config.toml
n_layer = 16
d_model = 160
n_head = 2
n_kv_head = 1
head_dim = 64
d_mlp = 448
vocab_size = 2048
activation = "swiglu"
norm = "rmsnorm"
norm_place = "pre"
norm_eps = 1e-05
positions = "rope"
rope_base = 10000.0
rope_fraction = 1.0
qk_norm = true
attn_scale = 0.125
bias = "qkv"
tie_embeddings = true
parallel_block = false
init = "uniform"
init_std_qkv = 0.0395
init_std_o = 0.0
init_std_up = 0.0395
init_std_down = 0.0
optimizer = "adamw"
lr = 0.00189
lr_mult_o = 0.664
beta1 = 0.95
beta2 = 0.99
lr_head = 0.00545
warmup_steps = 374
schedule = "wsd"
decay_fraction = 0.438
decay_shape = "linear"
final_lr_fraction = 0.0
batch_tokens = [16384, 32768, 65536]
seq_len = 128
doc_mask = true
train_tokens = 267000000
steps = 7509
dataset = "wikipedia_en"
MLP neurons of a small language model. Each row is named by its layer, matrix (gate and up: input weights; down: output weights) and neuron, and shows model dimensions 0-159. Each number is 128 + 24 x the weight over its row's rms, rounded and kept within 0 to 255. Numbers have three digits each. A neuron's up and down rows have the sign that makes its largest values positive.
Before each neuron's rows, "fires after" lists the tokens most often just before its 100 highest values on Wikipedia text that the model never trained on.

fires after: " M", " d", " D", "ater", "R", " V"
L3.gate277:122140134132131140131116147070100140152083115136150114107095126176156143173133098077170075134096126112155130131141147141183136157150186150134105109167146148153116101105136113104107082131114143167109112130112085136163130129147133154123112153161177086136131125133136160128130145077122113122087129118159112136191150091132133139151109109096140142137144129121135160146113139114175130138131128119162127175110129157134158137107143177145087153132133123158154120115134117108115129146151115
L3.up277:126149113134128159118096103117139096118134111115143167082123110139148136111157081098127165138140135123159110106114121112140162153147149155134130109123169117116112120144145192087180127111162118095114134120068143116123117101101111114141116149143129134104123097145087112105143156149157108100101158115121135135107166155118147179070091124137100172159149187101143126155066152084137146149089152124131112106139111132147133126132109112098127142097128142147113109114166152153131132158125152
L3.down277:102145132127122095133110145136125113107103169114088100111109124142160169137091132125138120090154075128141093103137124114135130130126112135094133143083112127148124103146130165152105111164169116134113141132113124180129146130112155109138125102148105129122096118103159158125129090126144096068120157119146067126107096141178122103109081102107137163130121122111115113117114108105144129071101138139127110141109090082068117146089176124107129171109113168134111125126133120138114154163083103

fires after: "0", "9", "inal", " A"
L10.gate156:121149124127146116050165128150101109167135162146136116109117121107138164154145129103122140099128133160141118183137099108094143162150116152091078084091159132110098110172085146116120129126105068134168118140120130125145125110100169118108158171127146105125152093097134112149083121102119120086129100126166158125146131128111093126121137130116116119162157129136128106125072139138133122180155175122125134143145129129105106116135091133140135087105148101121152122126104149114157166159142125
L10.up156:132160164158128147147158102161129183126140144109103100118114127125163153145091088164094124087144137115135141141086131158162136149135131107105153121104123123144142081144129150096110144128173119127124118153119136164089129133098148171135164150133147115187100164111107116123090154095078117113150135072123133097088125139098091132132142100104123097165142142101144157110130190123109117115146134151115130152141100131137143139119115157136119111124153127153130190102154123107162107150110097
L10.down156:108139141090149115156141153131118136145136115109110127141138113121121128116110158123142158151159125115157072093155111096146106127127100089099119094124111120122123110120102096147131162135153100108120117086127144117138119096128138094096126097104138126159134129159124128133131118126154145134114150130128156113145106132122159132149188114161110136177108255126156098157140166123154134166181140119134086119157150129109101156113154117133130138160121130115147120142104130166109119089151127

fires after: " m", "M", " l", " B", " F", " w"
L4.gate434:112098163144140108150105120148087132134137132139145091161119128146154123124116146142179116126126088102159157160158127129110165158182145124115138126129119133122079147148134103160148111133104164143122157128141129141136108131157109128125157088155153089147125119149140182131160152142114116175095142168149085163126118145179137155160105173069108140147134143126139131121146147149110176150141133115140091141071118111146131088149126137096082152150107099129146100099127111132171154139143126
L4.up434:104112143143137142145105142155123116089119118129181139118147135125141135115124112121164134169096130107147134125157092121105125106114136124128143140102107131138110131151132115090163176137087095126083127139095106150138113148154156147104145054113121092154081134130163095127137132150143130160101125157083152178115150122153148162097130096154159109135121110127118119140127112138101165125126112136132115115105109159172186113103166133141168164172142109143176144166156137094156143142162097
L4.down434:143120122092133115138102126147118106141130112168168105177124132124115132131145139115124147147143162148090102128115133122131140139111134100149114125091199111115140111133107115122139115122134142107074131152137123145147114110130135155168112150062106116155091080113146126134150145122125130162150174107102150151096145142134107133147154126162136160150112160116118072154188188181132139111116151150111124133124125158125093112098176105170119125091079097116157155114116111112093149130118100

fires after: " b", " B", " Lab", " F", " T"
L11.gate348:141159169100124155113116132102130152150115112129123128162136124160112149146154100133154146175099097106118150139107160097129138181126135152125123159139177104120142108112128118139107123083127169123155135100152087140149157147146110139116154116095152151062135171111118135126118137130132108126110140104145165131167129114139144181158161142088124151158134143132122095094136124139117150148143152129120134088113105116074163080129114122149108120153117214119155104112109113109147126070125131
L11.up348:121120168132141138093149115144181084158135116151171114135122135155116090075147124139149108141106104129147130119127160134118119126175132143120164125096131112114131186092158100122121143114112109167080135110110113119169125154156111144133117160105124131140114140128078174154137077112119114127104099106130117085161104119121110182137186116189111170134117138107114140131111093123086112115125119137116149122140098141146152129160165145132126136153097160122129157146136135123083120099120076
L11.down348:110114133144080137150124124126120122115127143149098119165130152155137095097121148161103114131124089122139120095160134085119175113128086096107151160162159193124102144098101139161117096119046156135142108110134106133144079122127093134102119153159094138142135101134085141128124139155114126128137137146133145137106131154087106147110130138143105097154139106155095105141140182140154130097146129152131113112104109096142078172106128100085162114104115093160143162129116134137124158154119140

fires after: " N", " T", " the", " F", " M", " c"
L4.gate342:128096138127147113123129183151127118161140182112147093096153134162167126135147094150198147157141126120119155072144163103136167147189114161154131088154142139126125140142090112107116101151141159121162128128122121181137144132158139141121125149149095132097126182111141129126064155119153121075149169123140129171146131132128116115144111173103148124104135128118115138134110111108155134141126127112153128130110112103082099156124126113129116131134095143147149120128096072128138108097114155
L4.up342:138148118100105147188134154129140114148105121125129126096171159116125106094133129120121126144141125116121166122093146083165163116158166162140172144104129093137181121152115149133143135136141135134126158108133106154168104093150137121134142116174124128096163142138084129086136105152172151093154112101124098144187167142126133125141188123125124148124163154117142160118105126120171126127164135095131117152176130118137100138152147160118153125094149092135121143146127126137127162141201114
L4.down342:085132082106112115148156077120119136128144161110162153111168142106081101121124137120142155155116134142128133112122121158106135113163119131083135132133022106107146139129105111188112119159168113152121131165147103155159110113158136141140113130166163139134180142151082129118101119105109134150103143157138168138137132130140129114098137099113130146134149089139137137145106159168126151112131128142104140129103122114139135125145141134140112088116141078120107136103108141136172135173076109

fires after: " t", " f", " p", " c", "it", " C"
L11.gate441:121184097172153150095137134133101123122090115136157133129095157138159134102145125077140111162110141103120146127117161126115135157156120153129125123148119120086107130112151108147183101113112097097135124109146107127171139147121119135111131149093145132113172139137117097160149081149088140143069126164140107142128175160147103103155112135106155121145112088127116122105131132093138108130126150138128154135075129071131106106083125118144115136183148136121171114185158107117137132099146157
L11.up441:165127124144165152128144144143145116202126160160124153161144107127151136171078135100137169165164142156079122131163164119118144108117113135184157117108117131149143127152134136111151119125130144126094114095151101137140147126147136127147128163101137113132104112203137128123152128117124171147102152111156136113099147169142086151159173148154155118118153121123098139147100060114140131101114111163137107110135118107092126074123164118170114142164125146141148122131140124143121150133109128
L11.down441:114115094126119164151145113181125124103162115154144134146130135113104121119138171128147135127126128126127126141129175098114115138099130111092129115125122142086117125154169146081110138162126135128101134130140138127143141087114146115109139097097128155110154149104123138110106098124097093149143089107160092155086148070110101118121116131112156138134124110121129116065126108110158137088117160113122077163093114062146044072130116099093163133098086117146113140133111132105137128140134131

fires after: " O", " S", " s", " so", " Sup", "S"
L3.gate158:147105136115140120200080136103112102137128097099147128134114081158134113143139137144126122072114116120137136112112158136070150140176153107143120103128143125116116133099148150120101133154144129171146105100104106145155120172171090147113110097122163105127129116133144142130106144145096083152134119123130122139106162141121087118147103119165091196137139121106129151098125135131099149141151109137103109100139139113123172121153093124140157119135153137105152061080143110142080113145169139
L3.up158:123133129106117133169075121117105122115124065146112123083058153154149146177131136122114107085128100113120132123127165122149139111149154149125100116116107138135131102059125160120109083125102149126149135151128162130136127141127116137102090135132126173152111125118136132109087090082133132112115095120162111119111099079146102097091172131110126122135119133117080145136103100102142119132155125159148147143141122113136134135141109078104104139142129159095166144137067101133104154095130093
L3.down158:117163153146088115176125147106142125114103140120135092135134130149129132115120128100108109121174072170128101148123181133111126166158066141157087139154164156182100096146159123090095154141130100122104119124136131195142160122103095116130142134103101127082104164109129111143119150147140138159118128121094151112100124126108158108136133143106119145165179099124128126149156096119087143166112147103117123098098142135114138111143123122140161124122126146117118159126134145158104112101186144

fires after: " A", " a", "am", "ab", "iv"
L3.gate182:137137134108133154174146134151121120161118189081129098111134109161129113156181127144159079166131103118129141119124109136144111150127101115116116153147137124135106135121147140107101137138112184099137200134174150103083121098136122127122154144125126123110115125119146133121135184133164134181103122148106145105179139142144113121136141130163154102167138094123121169149157169166123162163172130163147110118133123103164149126145107097125091142158137152123133135125101146119162155117101089
L3.up182:114114109087092157167123099142138112097130115125137095117162164136120124150114136181144141098148116160129126118113133129136138148097155168107143108089122126119102173114159099093097130137116157116119122145103182147131100126125113127111094122131108158146141134166128110151131189115071152145158125163117132126113131128147128124137113127124114136142071168163146097121121131133145102124107157076089137134103144140147138118100183148094145131129055101167098172130126141118152134131121181
L3.down182:082171107154151117153138114127133131129110129126124120106103089141128151152166090133141117167095130138148173135123096167143093071125088077123142131151125145138115133139120101134114101078135178094144117144110147136102163150153109106120143164126137112117088104143121143120118105121166133155085157107143147119162144140168114149112154141136084092152115048117122114144118098123128136168132133175150096122161132148169129156128129106144104114103129148119126167126142165095099153136132108

fires after: " F", "a", " M", " C", " t", " V"
L3.gate132:104136139153171203147108159119105110149132135120132145117112122163131115139190089117097119169148130115164113154133101140165121156123160139112163110155147137143151115110200153125106118132116162091129141119140108131113070122120121166123148116155125103154155146111130156133151165108134112131124129162145121153175121096128150085169132106092192123121098146141141154103156146124155130112151102072104121151130142139103148121133102116120091100146159146146122149126161138144125093132129144
L3.up132:120144057158154134186117137126138109149079150160101084085115161121087173131139153102151161106115134118088102121106165127126125160120114158098136131130108156135110117117126121120144103142127119112118113156111146135143118094106129166083117126138135065144145117095093153130137127144082129118130101088175095162157131136098117143135121163113108112143148113134165106134100143093137107093096132138162159113167190172136118159109128124125115149131152152117144120116146101129131154130113103
L3.down132:119098096097129162131106147097128104088120126160102129117121119111144123149114141149116131111135130114114118112152164113155177108085121130102139127073128135097139153156133147167158150141045133149130120124122146146150147134107104086087166100116123163146153149143160114115148121139122146120090097100083094120153119121164107123119138134109144110150132231162113122123119100097092148136124146103122118126128170150120111140140152103127148131111104139142125155139146123082143133136187135

fires after: " s", " e", " n", " r", " S", "S"
L3.gate156:161153150146144161121134156121121140124141111122135148188139173138093134142132128148088086118130106055145106111104122122139191121183169123101137139103139158141131128089126142095141135123095075117119118090097154132113103140138092121143128115117156130137136123140118137147105131093134087135122147155122124149091129102166166126133116120099089164138121143071137165126143129159121116104106179107134132091103078108093142103140099123119123100140090153148139084107150137120133138140135169
L3.up156:127120108150181119166114140110107093129119096104088155095146164070116140167142142141132127171136090119065115082113109106141139139116133141144090093151087128092122093190108132139158202111142117098146118139121105161082128148176116137165122165113108122108116159126172119118166106145111137155121130107148126140108134124142127134133104127145114116149144123111159159115166148130113129147095121134120133144104096138103149129111145146083141113112117137088145130116118151072142121143139144
L3.down156:094119087121132165176127100117142165097152139109142165136131122128103142158158115166173116084135107102133125163105142157147148084099191120115119124134128099122156099127121138116140077104095126154115155098156115132142130118127143168120116145096105109127113109126117145126104130129123148153153147131158168122103132161138178140116097119158093117165169177148117163166162121090108166091109116095138097133095152122127097104135130120092114093137119125098125167094143133176113125120129126

fires after: " s", " f", "im", " m", " S", " C"
L4.gate131:138141094120142144152084133111149111153088116115166117111074160167125154125128093109118086157106105080138135110125153113143174130161199141145121077155124134106149167136131149143124112152146122131116060155124181147139112134144103145054141122119149095139132150137123120138138125129122107139137123137159175106146130156146129127135147123113150144111125158110119142123126120090156098127111122101103122120121108072120156134113103143132093106170113110131088123112075115157144091125121102
L4.up131:149103133131077112113146142174152135095114128118093068107121136158138127120132173125136079144159133094089132082153110114098131120131131086110130133130143160102119153151110095119142100125093115133100128128173127112139102104172152101124156125162133109141134123144149107173137093145078148149120140138131153136125156075135138129118131160094121080137137094157107151153116130080109106167118155113141134167144154134152155130105169136146136139143144145088177100139153138111078123096147109
L4.down131:159157120120118142110134142130130108112157147140119115135112137120164150110169150108123124093126133118147115139136114132202101155151161113114133141087198151142114105114120105114134167152144132130146155145084121105131142103124191115119166137179117147117124112113137128136118119115098156136090109136135123087099121116135091124101149111119097134080142168164130118142115161094110137174136102128135134116135171150126166140137132125151088082130139108157065123138105107183157112119177163

fires after: " v", " M", " V", " ", " L", "P"
L4.gate414:110105133155117086119166141102131154116103106125095112106119110180153131169095152142124124156130114114117141123101125146178123126116120139174143123140163145141130147151117100132122123167165136142108099112151091151108132130109114150103128114192135122101128165144132102108161124140163099111123162091138075136129150117157122116150158135126105120108072133092118093123125111043164120095153131119140124138158124126167146125149145170099108139114129100128143078142135152075131133142174114
L4.up414:085121108136131127108138118121103099143130154132130148101156129139136138138159120166117152120139175129150124151143088126147117183129100137094140125098145142063104102149156121100158103138101096118088157160111124157133138158106145166120142112142219084129139111111108089155105136149140117124090159073086107150126088128142123130125130115103112125151104113099110135124130145108169103107130144097142128120147073125121138084113122148147166138091125105150084159107137128130155150103116118
L4.down414:145170204112174113109110139118142115137144123117119140145126115081117161142167164139133079119165108175098140133106135141141157130121132177126094174122094126122088133128105098121148116135132152100150135107076135158141167092132087117112108130108117155102142146134096106128182124134123139159141137178152132105112115100122198142151134127138140121129134089139153120149096077135129149129124131132161100127139149154115145143142162114159127125125101153093085103125108129138144093139144169

fires after: "\n", "pp"
L8.gate208:115117116141158100114109169110178103127119141155149112151108151160120159136104073148152114131119118110116163136164154103131133118117161141143135098142139149127146134135124097097125118142092129111130135093124158156129140138128104092125137169113139092135101092068163132147093122096136089166125119098130095154126124145150169078141101123118121088111103106132196124123119103087137143169136091121111114205137142122137107143115074143135119129164135132144139167127107126090102117136153102
L8.up208:097117123128119154130153114116111196111084153131108155137144140122092126131122135097110150138155115131089139143176137140135153101127142089155129100162140131114119118143127174142084142134144160136120072165153145144113132119094131145140116133123142159134135089174111135139113141126146155118134133160154100089100127135113111163135086098160154133166119128142118126071180126100161093141169152143153142141153138110124108121117145135120179134085121145147058129071151122114134159091129139
L8.down208:119139097145118131149156068141127146139096140153143150101114188121101117112129121073166119124126113140094166134133120105155134112114131121101107124121153129088159112154123078129108131116124132117150127128129120127142113116166159128166128140128158122173139125117112101152154156164153075135154121095145134134140124146141134168112100072142109107164175155171145080125079106152126123082137154156131118122118141085072111125190131104155125129128153111131114130165105113141159146143151092

fires after: " l", "ilit", "ig", " r", " ev", " d"
L4.gate105:102152134146135129128135131155108141139064113113120150129135122106123134146091097094099106098103127154131133078125081146165133137119150141098168087136125147143134085164099109134169100097123154135132107111121114113116169175111130180111144141082129135119125124131160135166137134074095091131135138122165105103137165140172114192100103124087122097114124135097131122094129166143116114124147118169127135136125179099134134133163167135125075107152119155114118100143121128096151145147141116
L4.up105:094084133144145133136132092104099105119087088122103113155122115096102125123109108125120141159122152171153145096096114160132163115146125147145099133133134131139136105157070163115159138109143117147183138121135105130134136125147097113139108118116122122141161109119144117129105161100045100144100122116130139146101136099128119116118100186153143126120182115166164146150113154112140147138094136136168153164121109121157167097107124166092151107131125092099114114113155145132080137166088147
L4.down105:169157143106192099112178101130168138141114122100182161139129128152156110117145108144150097141168107138143135097150113102149125162122124125132118121163166100132112101157115146139106165122155126140129146162114107086135168164098106121128120160109138135092122146149120159126155131121113117161145132141160161143123119169104103112119101104152180137131122183126113176153160137158137150136140115134124111168145100125137146131113143163158081071095156135096118142164118086145139135135110120

fires after: " s", " S", "ep", "s", "p"
L3.gate106:132103118162116145159079142151152070168120129100106146145094136121137114160097146150115124127174141105137111095156099128135145158127159122091119141099120111115128139124109080111107118148113177171137109106118168147113088142097091114117068127123105120154132131158126136112126114088084111116124173110140096140142107120147101140129162122150107167110110137110124136128122137119095109099120122130070117119121088116124105131110068116100134146161122171141128096072116113113103105165138162
L3.up106:193116132127091100128167092121117114146098119115111146097073130114171159118114142155144123119168102164148127129122116130108119111175137110186094080131137113130109140124137127115144121102101146134079106155151168167105124137137090142149137157142120101169131144109124153145159145128102153114081106080080140114108133154102140132115160150111124151072113110157153118154125122116162133125148181103123084108112164123111135129086144099131131134156093104133149112127114116138113161140156116
L3.down106:123093114159130115164101122168115128111097119085147136155156102140142123167152124117103110086134094131151136147154168156132117113139133118120128141141184116161164119153092098168130144166177061152142131131086155144148136131130145137067151113145124130128168129152146097120137099148152100104103106129173180156125127124121135152126108167130145125152132127138130089128120112116125138114103100124129138114138144130068128066122128113147102095068141098132121098111138126162111106142119158

fires after: " V", " r", " R", " d", " inv", "arg"
L7.gate89:127104148135132136139103114138115127153125123103129097111170100130069126075124093117172126165135148159132157121116128099117134151171133126097083143146148148116124101165108190111151071142157097136136095091102144111158150116119116147134115111122125135116141063122131164171111149120123107120114145154102171158147087144160135161127105123135132115145175125076113161088166120106124106120132133167125097134154130184147126090107127093121110114098097106133114143136128141104121147112124142
L7.up89:089128110102126147144093128119103092140144076073108111115128156078117076135125142165134124170189106125174157148124160166122127162127159126125121131181093139151079154146130091170121121111129115125141134104115137121122116138126167131138146139152147130156115131107114097154090158086140144157113136107105094132146125111134126129141090135111160114110157139118121178114140134085132138180138097104135109116123135139148124156105132160114112136152151130114094110085154159131170143109095087
L7.down89:136098107081131084134160116135103096116152139119107101125155108133119122134133126132110128132149121121151134188145162110136151133115143130122116132176224110145119120127118097093164115115128127155117108159093121125154149129142140091106119149140154131061164100126091132114098131112175160145101143099116110143080093119121117154085115106110164109097123142116083131107104130132128078135164168150146108169141108148121113115124099139079121149145131150118111149106124121154143114124088099

fires after: " S", " s", " follow", "fl", " Ar", " l"
L4.gate299:154172179134098129153115132157124153099091107160159134142165115152128111093115098199120153141101136108108101130121124130169122177125132135178119103117143133160149149120134163114131115171083106161138115103105190126159109098111123120087096098106096118133134148167122156108162130110080145113134165105130136138144161100128106127150094135078091151102142134130124111103135121134116129128184115125135178104139121118123118119157103110123145125149135114123113116138118117122086117151085099
L4.up299:112097080144090110139133101158133114085139124157113096123091120115119126128188131155152153111177147118111158161098131155137125140122128109148198110111126118154114151089135133151131133118158133124091110135148137153107089127108127104093138102159074153138102119168158108118122141175123153121077107107109172127166084195134128098130126118157127166111156127129149135179109099146124149157126124133139103148118141099125137089137119130136118112148105140095147123142128142124108091156125167
L4.down299:124054149093149117135159125193097101103137079158124174117093122151125136090164121135111097121100112160122150132132131100122136125125144184158105138159168105126120096126118107132143114112110122116138137130141124133113067106158160125142127117170132132161109103136093134137135109117145169106138147125111110135105084115115122163115082173103108141127164144149145121149147063127135139121138142067141152151126080146122116153145114145120136121113110117097105088090155106131142142135134104

fires after: "0", "9", "1", "2", " P", "o"
L9.gate70:106126119130187117120171144155086121123090185116150106128156100103137149149124148105173101119114132078122120149087154142126146098140160131126141109166119134107145111112122147098101085153134131111151097116150153165154151134074116137115149134122143111114110086148148117138092140176165074108114158112163150074164144169143105142162099134115119158142149130087112148124114132125125126170132090164087099139134099139154132139123099101128106139143143132082133109109138115139122155140114124
L9.up70:092104158100119130088142108135135111119155120128112140141102154119173160147123144101152150126112116121140133093113110149088162149123191134082127127126133113166147136139085128134145121138168146145158116103161143142117132090079131124180155160105129139114125151140101073129121146101129146141139133075109124114144154098116067124163112091136140126147111148150162120144102191106133148157097108156084148128123143089116140117098118161132091135125183113132136131115111102112111112097157098
L9.down70:181133171128174143150140123122077162123128136108142105123126144082118105084139104145128128115111097101156112136124131127114148122144150138084120137114112136139158121124154110134106094168122123137157096169158103146128176175119099124139105130153114151149143139156154141125150130122093129109081143131154084109135145112136128119122139143109135165111141104091182142107112155129171152177158096103109104063141181152071105130101141123142132108146137117172124119102097123138137150104152146

fires after: " C", "ep", " c", " E", "E", " M"
L10.gate370:143106110155124137114145111130108095077137126165173132115100099120173124157127060150161115118134081121140125110101153108152142121171110138131145100130170168130107127131131126123161120165107151121145126149111120136156111158139091146141141117143149106138161160146116079115141147128097151140054128126139137137135140168151133129121103138106147162161117133182157113153150186097148154157100145127137162152102109151177139109127167142089113144152158099105123118164142125138153146110130110
L10.up370:162119195091120096134091106117173106132122097129122105147117122131115112100120126173106159129136117120075140122146131160126113159135106155103155144100105112122127089144128109125124147106127140142139105101192131186153111113180103111139131098129166140133157099143123107123173183105117124123130121149124167109108173107127085121143130146090152119110119108177133102168141130160088144127148141146109119114125148105155138110146177162055118113130145130109143126131133104110137153126105112
L10.down370:077176118124145154098122125145142174132143146131112125093094128151102140103131119119101147128063102107098100159127119146150150110073094109118102147097096081150141109136134125128139126132088147120118099112127113087143149141143136149118113089081106160144120135114065101199125116165099142080113126113141136128122139163136131127137123107113113139084113102131141126153117108098137144157120121162140152172150095113166150149143121146126126090138093173119107127161126106145093133127162143

fires after: "\n", "it", " p", "pp", " back", " P"
L7.gate95:144171122144165146126148123137117100120085129120118138130115141161106175142156119145134143145141134122104153110135163133158129160140193107135123095091165155122103099131129134071159075141101109150095132104126148179155137141127111161119141142103113127178132153103131154128095107073128100131124137101159151112128152156152154133125094117119113125132127108061136107074149133137120148159150127126108126160094117087127137157133156117108126103140133157173130099184113100110141157114107151
L7.up95:132119122149119128132146136160124122147114128147145184132133168157091175165177132120113127134174092122125106092176171099152104120105148134120184146107128162119135116118082125148122139140121116147078131138107118137163144108144130098134122158100103162156126146120123191121103110167105127140144083086144134083117118132077141142111110110117121127128129134118121117072086112079133146148146125139175128167134126112122141128160138119169154154104138149117114113136094134113126188149159123
L7.down95:109135122111136134137154130157153114116126122163112169148129147147075139139131158092120205116194151111188143111132114131115113113090157115154124161117109128127163132124121112116129139138083099143109125112102107077138131120131146116171136131152153084162114123119139140112108143180158123155135124127111134124115140139111143132119157105143086128125126138173127119146100122115124075111145135122118110137134165139108109076174133123150147216131113128117089160073118129137112163119141136

fires after: "k", " k", " K", " Y", "ers", "orn"
L3.gate347:157138140143142131095128117156152128110098107134122128132129134104141077146151105116150141142125112084115161124072160121104176126138149115088159098114133111122153166132140156130097139106125144144085186138104137139069090136088133121131135142157110097114084104168148136130124125144136150115135156141125119116137082117131150106129108133115122105161115135095145118106128164152182077120151136104110128122134069131041137132104110133151105107125177139107142182127142120112106118147135137
L3.up347:135132103144131082147136150106116181149129121131130119100095139122144109134112158127118117143156153121098106119138108119093138104162109169110131099113092174116097096082180088158127125120096121147144102140070148159162160113115115138141097160120158118104088123141114142137149093101127133153163092055123162151112079117090129122152144106100116150111156134095137151154127161108131119119157097114147157159172149106126124164125120143103124112139144121103127092098124123104113103141149094
L3.down347:120084137144131114150135117092108143128118117115154166087147080141129116145127136098111110094117087095159096135184117156120147106092188143105156118142181182122086135152107143131143146119145138099114134121138109194137099163129124155114122121094167159159138123109134146166113100131093130153112091082117105172142086081081127114147112137138170089141103128152119141161099117123098149135143088119137139131113117126132122121121121147142135154107119106155130137142152131096149118142143158

fires after: " C", "C", " P", "P", " c", " M"
L10.gate337:082133128101094069117177128154124104113108091148119128088127112126123152106121111129147155142102089148174127118124114110144130138120125158098173127107141160121089140115133131085143167132138150137102120164129121159151105116137139106138114093102166112175121109099162137096136115115120176110149107145151143144173128159156099144167095102127137128132126113163146129116126162122148092133122149111137146162084119118167185101102127153120135161097142091137140100159174122133121156136178090
L10.up337:106119116144120157145147115143126125134159119143092081144115106100125154106067133144133118147127155125140135145100164135126154132101098118147085123131124095141145132149071142096140158108131127139136096132124136166119122103127137163144160115134194131176133182170129109113172139089114106149137126123126124109137170141108064127135130144096161177133110103169143101108122196143132146164086160125136121152073154115120141149138141117104102162139130099115142130132106110127110169111130102
L10.down337:102099139136146150117142136149104133119151150164169120141133158162137140118112126131105121112109114113133056157110139148138128136105100089128112129093154137140152134104131123130143076133102178141119142100102118093110144132138133170061109147106132168093103139144114109152075121139100128143124108085125136075093122149123112140130103111118096098149146165096124088198134125165110119123137108160108160127143091149166130100141145148137129172137093148109118120094102122110159138106087106

fires after: " D", " d", " w", " direct"
L3.gate352:107130136159135175161121087097132124150135129163155137105111100135175133138136096112145140149110132127109150137083108136148114158124156158133116129118148178137115116169121124103117074115154117159143090151125103153101115085100100106152132080116164167140170111087157097113076157119149129162121143141130072110137138117124184132133143124125177152108108099142119157131145182117121116121151123153089111171124124123139096142073119120122121145126149105115158133118143117125129138157174107
L3.up352:114100115119148157123151101058128110120167100100107113132091145116115183148132148099133120101111103147137160188140131168169139144150129126114096125125142114116096073114125151107110132118110115074164068131126118144107143116151153134137129089108067123146117117109098126146128146126102130148112120137108119084133117096092160078110088122088172169124163137132128117113126109126116126119122136131122153127141149141118083118105188146144132110127159146161164104130135115148139142147097104
L3.down352:152148134110113137107138113084080129079120159130118115124154145123161120107120081111159177098181110128140085132127135126118115141140069122075136144130116075125141125142141163094160128125108127159124170151127151178138122151117095129125108115097083131074152079115134109104094126121091100146164141068123100149129178130115118114100140150110136140148127090101155130131127138126108151103148109136142141138104104136153145122162170104094147110105129108130158143118116097119128154123144103

fires after: " R", " A", "ol", "en", " a", "A"
L4.gate68:145132140131104114132115143144132121130162138134142151138143141175114106130131104127131099110078089133096154069077090102128125108120134108141092100133135162162125075144124151129118103114144131139167148115120141145131152121162167140088174135087135155134153163105087137131118149105152108175107107158141147108133143119111100119177113122117105177135117146127149162147140107118143147151140122148157165131143167097138177155165136110151111102095122099103142117170156136090162137150071128
L4.up68:100116117149096156132113117163103114142082137133108149139147138132119099108143126098125093170104157104105164150134152086154136088157127111113123080125096130142137114122118176133150122135150116113141131156113155137156098116166119097131127095097102125079157131120141121149119147129124149118121107143175108136117110141148134146097132132089115138117110126109185155117180110147155068177133053103145132128080117151138160135113115089081137128105074105111125135114134129084148113141115126
L4.down68:122169133141152127139096121097148132127158144099168126164108105150137158132129138113183089103133150165145127080156097156130147128115120148124125143145134152128149111140122138166103142120135154106129125138133172154132131129111164113152121155114117135158116152082114072114136108154136067149152124123143127131105111131124128133119104130142119102116142099122194093144085109162143145132139146191150148113113110091116193104119151194150121129135148080154105108149094118089141149115094128

fires after: " C", " c", "ant", "C", " r", " inc"
L3.gate28:106107134126132173178118157153107098118102135112157113116099099054140095130146089145137149143126124125155165118127151101131121113116139112119158120135135147117151136140126186135168083137138133127154119122113143133120096157120131184152117137148192173163110101136152144155145144117148148108084143100139142133131153106131120130104119087103127156110128143145097136119107135123137113178120181141099146158107142121105178159095088171129114110145129150069155148154112117115088111130133131
L3.up28:114085148084108118144086151141169136120132107105120116138120154108132132108107133107106161149139131082117124096117132158133133104157124111119122140120098142120146113140162120127111150161188092156140137103162138122123101162154081135127123139142132097117091128130121134112166133121134084085095146152134136148095123072137095150130057103143113146216160153184139101115125108132124089121112119163099145109127100130133139147181138116136109119121116150128128132085098159147134156118117130
L3.down28:134136141092096172124166139090128137129136169133107133172124131140141109083107138124108136103121166125096118137101169116142104131114105123191113144109140162124127124146122123098124100139166107135162140131147074121131127140131098148125164137119103142110125085142094136168117117172130118111149106113172177104151143110182153107110130153155130116107101087102124110115170095133062142087079163125173162129095120128108147134122158098096122110110110138132129118106128106155138146157098132

fires after: " A", " o", " O", " T", " l", " c"
L4.gate378:128128150131135140102139143084100116160147138112148078159108147127118103106127133152129094074095105130122132099121164176090109116112149144139165123121109071121145151103101129178139154102133147146147115135090150153133148146116113116081134164096157190180146119108182116146121165163111091160073093111153158118143172135122173135128138125172145147118117115116124144084120129138152137141121117128126136131131137108138111114150174117127147144131108101102104137134119104142145133136172095
L4.up378:107132091148122097132107144126166114112176177152155081147143148137154123123130135143119120146067171145131132101136081116115113127148136110117092149143132149142138065110071085148082137126116132126148107097135128140139154115098114100117103103156173156137141140112113110160153103133113142155146134079092092114174090113125098137157100164120125160159124107111132137111168127135166067116132146122113114125102133134106105125124149155117134169120119085120112147137103137130082120122152098
L4.down378:115081149105114119135133142181143163110124084150090158141134117154143117125101124138116113074138171128125104128139127105125142126126120159136104149128255139120124105126164144160134159140116146142129133102160092125132147138124110095126095115105076141137107110170142131148112111087124141098148132112101154105141095123116155142141129123094118116111095180116150132144124150150134125088147111159105119118142115096170119128109134118111174117132139121164107132132161149114128151073135127